From a checkpoint of a small transformer trained on Wikipedia.
Size: 15 layers, width 160, 5 heads of 32 (1 for keys and values), MLP 448 SwiGLU, 4.82M parameters.
Architecture: RMSNorm before each block, rotary positions, biases on query, key and value, tied embeddings.
Training: a variant of Adam for these matrices, 115M tokens, 6731 steps.
MLP neurons of a small language model. Each row is named by its layer, matrix (gate and up: input weights; down: output weights) and neuron, and shows model dimensions 0-159. Each number is 500 + 25 x the weight over its row's rms, rounded and kept within 0 to 999. Numbers have three digits each. A neuron's up and down rows have the sign that makes its largest values positive.
Before each neuron's rows, "fires after" lists the tokens most often just before its 100 highest values on Wikipedia text that the model never trained on; "fires on" lists the tokens most often at its 100 highest values on Wikipedia text that the model never trained on. A number after a token or word is its count.

fires after: "\n\n" 55, " Preceded" 5, "\n" 5
fires on: "===" 60, " by" 24, " to" 4
L11.gate309:475488517517495555532509478517496452509540503477493521498485501514538501541514485488502483505500518491483469471524493498490502464540498488526461515478559534491483544495458510531519499532544475508527503502498517506512525489540433517461481510520516506463456494477505533511535500529489560487507491513490495499498476505470471487477474539499478502505537466515527516541500530494499485511508495584451480513524515521515484480483493502470527514505472543546530487512534542525462531490496495
L11.up309:478480519524519529484494528508479467499465506531505521531544484536523476491502469530490511553460475495496489478500521497504498486562474489499492559489502496467474513504503505481521485546512505508460497512517522531494478483551545479503501477470495513523475477541486518441468498544531502512514491500483517518478512543485508444508499527512447526475531515513522547506536487470504492445462526521486538493511508507515490524491534533509520484490511507517505502455515481581495501472495471
L11.down309:511463463501491446513518484524523533516489500530487495521500531499499483486488503498488496551483492496500496493480511516500510518492490494490506489483492497509500492498508523482529488502553526488505525505498509509486453465515522491484538509494531513486481486545487539522493533505500537548496475532459551483463496517519486512446463532511466473449533463523540559481490488520473508483468597487505525452520469444482493464491495524547537484508521494532533499478501519484515483470481514

fires after: " |" 27, " on" 21, " On" 16, "On" 7
fires on: " May " 14, " March " 12, " January " 11, " July " 11, " August " 10, " April " 9
L11.gate292:496505486536509568466491539506546483519542513517494494473495510470517515531493494491490522496483506506516510475483519450497539515484489488517541428477481557523546498475484492481476525506566484503485513480536500458533556516496475540450530512461485499488485458471532500501508516534484503505498529511527485528482526507522504484490507497472450463486466505492529466508458532481497515521528509501518531560516532524484496476497486477509498532484464524527500501499510528500515508504535495
L11.up292:456496482489523498495493473532488492503483522501494461483484507487485515486458536532513511478537515490525491506510474480487488530493491486497492448470518522538508482458508543494479502496484536487472463448511502490523502484517459534524523452475466513560509506510481524526478433496531538476489492484517520560533521458525490514433514466507509511505498518491543462440524533506517496504531508520476499535507499518479517507521474511499493542497512501483528522537476486515540560485502505
L11.down292:512493508522468499517509473519475533491509456506468529559532492544501517486477470516499453497453487485513472510471494506515468505528491469475458528535521486466483492493477457531503479479507553512490547495506460481471494510510513453505502507538541500476510525499465537495508488471504470503494476442461526481467543491503520476537502504452529520489500509469523534473511528497519486490505443439526479530506519502475505487487514515484497493474477525492510543515529462467521517456489498

fires after: " D" 23, " Th" 16, " e" 10, " St" 4, " B" 4
fires on: "or" 26, "y" 19, "au" 12, "as" 10, "ill" 9, "l" 7
L8.gate431:507482496449478555522482543479460485503468528488519463453514496498508517462509517469491489501498499539495471484500522528542496445479482530475503485501510534495562505486491501513498471469483497502503449490502469526534474480467490509479509530546488507510530488484493551523501537493504522529505491493469501481514506515518465501516533472462531535528547523484512537525541548519490499489550465454547498497517533517491491456474532448477536500494487518498504480522494477506481516510525517
L8.up431:508527495520473481523500491482493505490481515500554505534496485521452476508529503485537501508506487541436470554561499520500474499445553503512461476522496495514471510516485517491505514492525510531487513493468467537504534495481493419541465501509508491499572519485526486510519516537495486489478493489514489487471520521459501492519551485508499527520487508459489507515452484537510520513530534523496475477488498509508512525503549494495451532499493498482482479519474492514545473509466537
L8.down431:522480512484509525494496510439486506517546484471552502464463502496492531502495544478530488500556543477526515502497529517508500514489520495483477456514501510485476506491453538500500507507523485525513468484492517519524467514519498509485507489467455509484476497461519499529537517523448534496530486473430538513516488548507495508478516476518491505543554510508498482524575556521500450500495455501487508498499530486517475502519520544486514505510492488479552527504528520527482489503510471

fires after: " I" 18, "E" 13, " A" 11, " Ad" 7, " Ar" 7
fires on: "d" 27, "ll" 21, "ve" 13, "ts" 7, "m" 6, "x" 5
L4.gate118:473481506503508490542470494538496545483535527471496496530448541508505504535493538480531517527542514448495474486543482473516513507512471503505510472498472497544501513459451463576474498479498484522543494546503527499484477491485465539531517458504515498502515474514503486465485492523537499509522519511517477491468472439462506471497543478461499497509505510482499514498511547487474486467524453464479516510511471485505548471476521495473510483514483502498499501494475516520481446483495483
L4.up118:448542502517494503519489489510455469507499496494488506507497465519475528479470497521547465533449484489472514521488471470476538472544484516488511476527499495488484510513534488494500459543461516481505517521500510516486508496470521517491485477440538511495521486506496511447472515494482468503511514516506525528503542524471490515523468484486535489459518450495507536508524492495534513457550517464569462504484458526509519495473508507480493500539515541441498476500506506463522476508498548
L4.down118:489458534504519498572504513456514485541491522470481487485444481471515514534496498531506485499535528504489501466489492520510519455492482469463548498462547509531490535504466487496528544525510519483536477491487519460493494569515478504497496486495509488462510513494506492465477500558509441474508507570492473510523497509473507491502500492520523519532511503534505504507502493548519500524507480517471470530498481479531529501500534488451534518493471482542493504474471478478504496500452501

fires after: " L" 14, "\n" 14, " (" 12, " g" 7, " me" 4
fires on: "in" 32, "| " 14, "ot" 10, "as" 8, "w" 6
L10.gate161:490544511446528493524470518489457492516536486492498520520480495479496539504482561525509508482498510458492522494466492529497483513495502490464525497529530509502491507474503509489443472514497505522486520498456482501553492530523483541485537491510530524510514517493505515503484535492436528521522481498535507505497484545533526501551500478510544479510474461575488487507513481524488474494498526518466478456440506494515494487507538480499468489530545499525489514527525532510495517456520550
L10.up161:503484538467462489484507492451477479502517502479546501496514513523499513444516504473537507518519511449571456521488524497457499528462484511507558476472500530516468497534509512473505501458516493471464492506475511487492509513502530461499515484474477492545487486508524511510491541516471492487500456500553481479475500489497506483513464507516519528518468462512481506518518502501484516536460517503578520484486502521555554478558475491477499483468508496525502468482506510498498539484513522
L10.down161:484505507474512487476534490440538511553468502459512460487507499467553424500513482487516495542487503469508453451518500502506496498474470501490470509507533477463495525444473513504508515564464514457473514543506518494533528451472490466489475509519457505470538462493470488493489510525470525513497502486489489451512502490479491471512478519474529492485491469529525517484509534486547499508479500515490495522478453467487486497541495506507527538479520502488500488463495521495476483498480498

fires after: "1" 40, " M" 8, " of the" 5, " Pre" 4
fires on: "6" 13, " arch" 11, "7" 9, " Order" 9, "ilitary" 9, "86" 6
L7.gate242:504479479496482482513481501499517468502515461497487495495462475507535471490503551507525453435509520494454504494529480463469473463452526479496505491538485477502507501479471464481493478462503496505491483517458479490519541475444532496489489501518540530503506519506499469493487456560517530481477494546513498504524519473446460457490503483510483490480501511483468450505477482503513531504508498481489489479514535521499485499489547506502509528477491486532436503543489449481518487561514498
L7.up242:493474556477476505526469520515517505511518496538476492511512429510560490489514523471515490486489519520451533537488510477489507509484517481487505517536502491495502494467491452498489478489518507522518444524462453511529494482478534455467505451511501541487528546527523547498486482508532542508481528504507503517459510512514495465454503509507488457491495499483460468556449493473539518531499508489501476497506515543540498500517478484505505500525492512523479513492484469461513492560490492
L7.down242:504473474542425503539511492533487471507522509498415497541494488471494517489475479509511508502504490526524463467508524538472516528478495519501463497500476497506488455485518490502498520525481505523519507507517530548496499499503474500450513562536494514522509477492467506520510475480524490521481470446511499496466495524474478523498536488473482535470513487458511510465477466531523455542519517547509493471521520478520522449527445507494494513482480514458476517504511489501537496510532508

fires after: "1" 84
fires on: "9" 58, "93" 16, "ort" 15, "90" 10
L4.gate196:535475524546491532480530489469502532503483548473511505552499496511494552497480468532507458547497536466496500513511470463503469481517539489469491495433533505482516487511519495543526496496524498528566503526501536479533511464496482519468524525513515501469490484464511493497489511489481527487544513538507507504459465494519517501534524476444487566473499488502544459488516496470472479519520458515481516496478489490484484466459509521504497530481502470507496497485506506458470512526504492
L4.up196:553492488516525535486489516503501497502533510486518494445459531496523457427484531548506516476494474511510510514477482501489496498520507481499463492501496479509525514527450536452513491499505480480514499501480453506516484507506498512513498511490486507440484496476507480484578472481513500446513479501487476522520511488494470512482550501532504452551511527493514454521514517498516482509490460525499501509525485515446499497551531497452477547508523482522496456503437501514526506476498519
L4.down196:548514433515524511519538520442522490535507553464489522519435536490503540508486513552521522502522494465483542509487460493463479528522476479496470474470546481501522499473487515506478499497461517479512509475487459478466459494528482524480528559498548497498505515495483475501502472503473514496487473561496497544504500487518498463515510490496508505529443519521543511499512509508474503506516469543516494519489500494507486510507470518457482491449534480527501515531496521492509517505503502

fires after: " t" 17, "cl" 15, " th" 9, " cl" 8, " O" 7
fires on: "us" 37, "ax" 10, "akes" 9, "ose" 9, "ce" 7, " Fran" 5
L2.gate255:515482500521458493515484448489479543512500515500474498487468491454500522528537504515486537532474497529556481513506558514456488532512491514522498509482489446499492485510496491490504530522488500507525499556490504461523490497527478488495466499514509492510490521483511594492499445473493471461491512518508504506504559507484478495528480536513496506485481472518515528460492508471504551500448502488522444504468475521467477476506472452532472512525466532499510511508473510482476495476472525
L2.up255:484492510502501522521519470544517508470477480508464512485479525514549531443499539480477479512547534473501494475473523492434478531478485510504487451500493471523472500491511485494509448434510487475523491497486544542509546480564501475532479497507462494480514498542487504512494540525515512499531497507475464507496504563500515513498508477510454528505490480500524494507508507478468477480530500538469523500509488521498495516474538491466482491516444494471528513492469485483474481489506557
L2.down255:504507516509492518516485494530444518492461512507574545516481477494457469526479546530521506500497538471464499501475571520515505509472520509531505485493525474549493515452464519489522495561508509511510499504490548514510480535496488509481473510502535456487503491480533502469498502480477501521506539512478519483530489519488472450512510491490519498514483447516520521461522554497483511544504488504511450480456464493510503477449525491472486511494516516499499518504447510495450494492494509

fires after: "\n\n" 16, "T" 14, " | F" 11, "\n" 10, "-" 10, " \"" 6
fires on: "W" 100
L2.gate220:499490521510483495522530473507478492561492464476522493533526530504488536507449479496486499509463550492475508494502552498523448484513465508497542521530515542484517506430474490509536522490529500501464496508480535537507468471499501486495521472490511486508520512487537527487476521498490469529516528497533499484543507492520510489517561512496525481504515453519505530511525541547488486470525528477449492478490516469447498524487494481488524551482488517473521547481531511529516468523490491
L2.up220:504515536531480544490534518500487524520497505491478524495513487494489529489511455434483520518503548468506524541458553478495494506527488488538533516537495502492480494501480552517526522476510431550478526515491509542482498511521496508488498519475516529551489498459487529477500483544488491475509504520500461487487509460515491464493515505490485456506504492531457509467531505518480461531497539492518509487482506500518508520509500487487559491478506485493556513536516531481549510563479491
L2.down220:502522506484486496507499474513492485501483521515511519484514532510511477442454490485496477483525498515515495474448517511478443521494480506501505516475501526477506484482492516484522502543518491492440510508496506536477476503499551506507530490481492509448481536515498541495439497505521448512481541524534471513506513512435528506492561534465515444500500519502512486532479490523497469482555490460438500478465474459478520493506462520514483500472547514455501515481503500489547505495497486

fires after: " L" 17, " Th" 16, " St" 12, "red" 10, " W" 8
fires on: "or" 36, "e" 18, "yl" 14, "es" 6, "ru" 4, "el" 4
L4.gate284:480508485506500441477480524524487517482538505499496539493498466450515492492477466498507488483464476496529480477535445533509507541524487495526510493508509523522514500487525488545462471505487510490522512489444548502505548500467495476519465490518491483502529517471536463531541503498472489480462515504466535493530520505463489526527466509526490533485522502491561515509562500460485511485531472523492454479493530489479472500497521499500526468506507475499523481467568468496515482456531502
L4.up284:516520494524496530512471452511482486541479512525544498498509437506521474475494466498501516539461538535540489502481513478509510489508468552504497519478479486488502535506522543523500525537531460505483483506500486494535528512526531471484482555518524507476488537470551536511524517455495492509498493531483504473533555496521512511484469502529459528513495491502554484524479508489485487556504481480501486559512490513458511503493507498505489499476458470517485471492502463525489470436483484
L4.down284:492480514488512465509480529524537503486505481517541472479464517536508507508509479514520489481530515502504451499496511520489525517504526536476510503511483462473516428517516513492504452462495520494463511427499506526470537479516533502521499504501510468504555540497475510492517479467531492496524531508502501527525479530506462548468489564500523517508522507548489477535567472499512504458527530507548488466491494517475485526514495511522456494492521502458452504502505524536514511479510484

fires after: "E" 14, "R" 12, "B" 9, "A" 9, "G" 7, "I" 7
fires on: "G" 15, "N" 12, "D" 8, "O" 8, "L" 8
L11.gate371:437522480498488504492532529532516482559521485524474514497502503501506523521503494495490464487473549474478482479480468496515507527507508501488541503487506497573514497478486487544514523494533498520538483524502539467488505499475451537480481495479563527464486489486488492493489529510500491461504550525455472525537484510503475517485482523476499450481511478475495488495538527486501492532536500485483509553467523502443516462486495487479520505485468516480510455503522534514506493518573515
L11.up371:485448489507525475521491517490467510505520473480570516481521547481524502546478481515468482518486483468517504482538505535465471501526494486543506481505539505509483478550512545534500473471474508510517504508500516503513498501530461459532517482471527490526526447519539507491527532472472495460517503519522510510536519519510519493496479492503485454476466526485466521481540529520513500476518486538495488508517474521489482520501495558522464479544506498514436504486511536498457466489488539
L11.down371:475519502467485521498535504484500490487503495544492532499489508505533514495456526490492486498508501474520518503481532509478482518530476515492526496521487488527473470496495517532525481458530464495503519511473538454511491514512492496489480488515473511529490455501527473484502512495517567538511501454530518504521527497501533488478504492499485475499474458456456489481493530482457452533538532522462499487534463522492505457526480519509605455485478434504508507504482477484499467531487476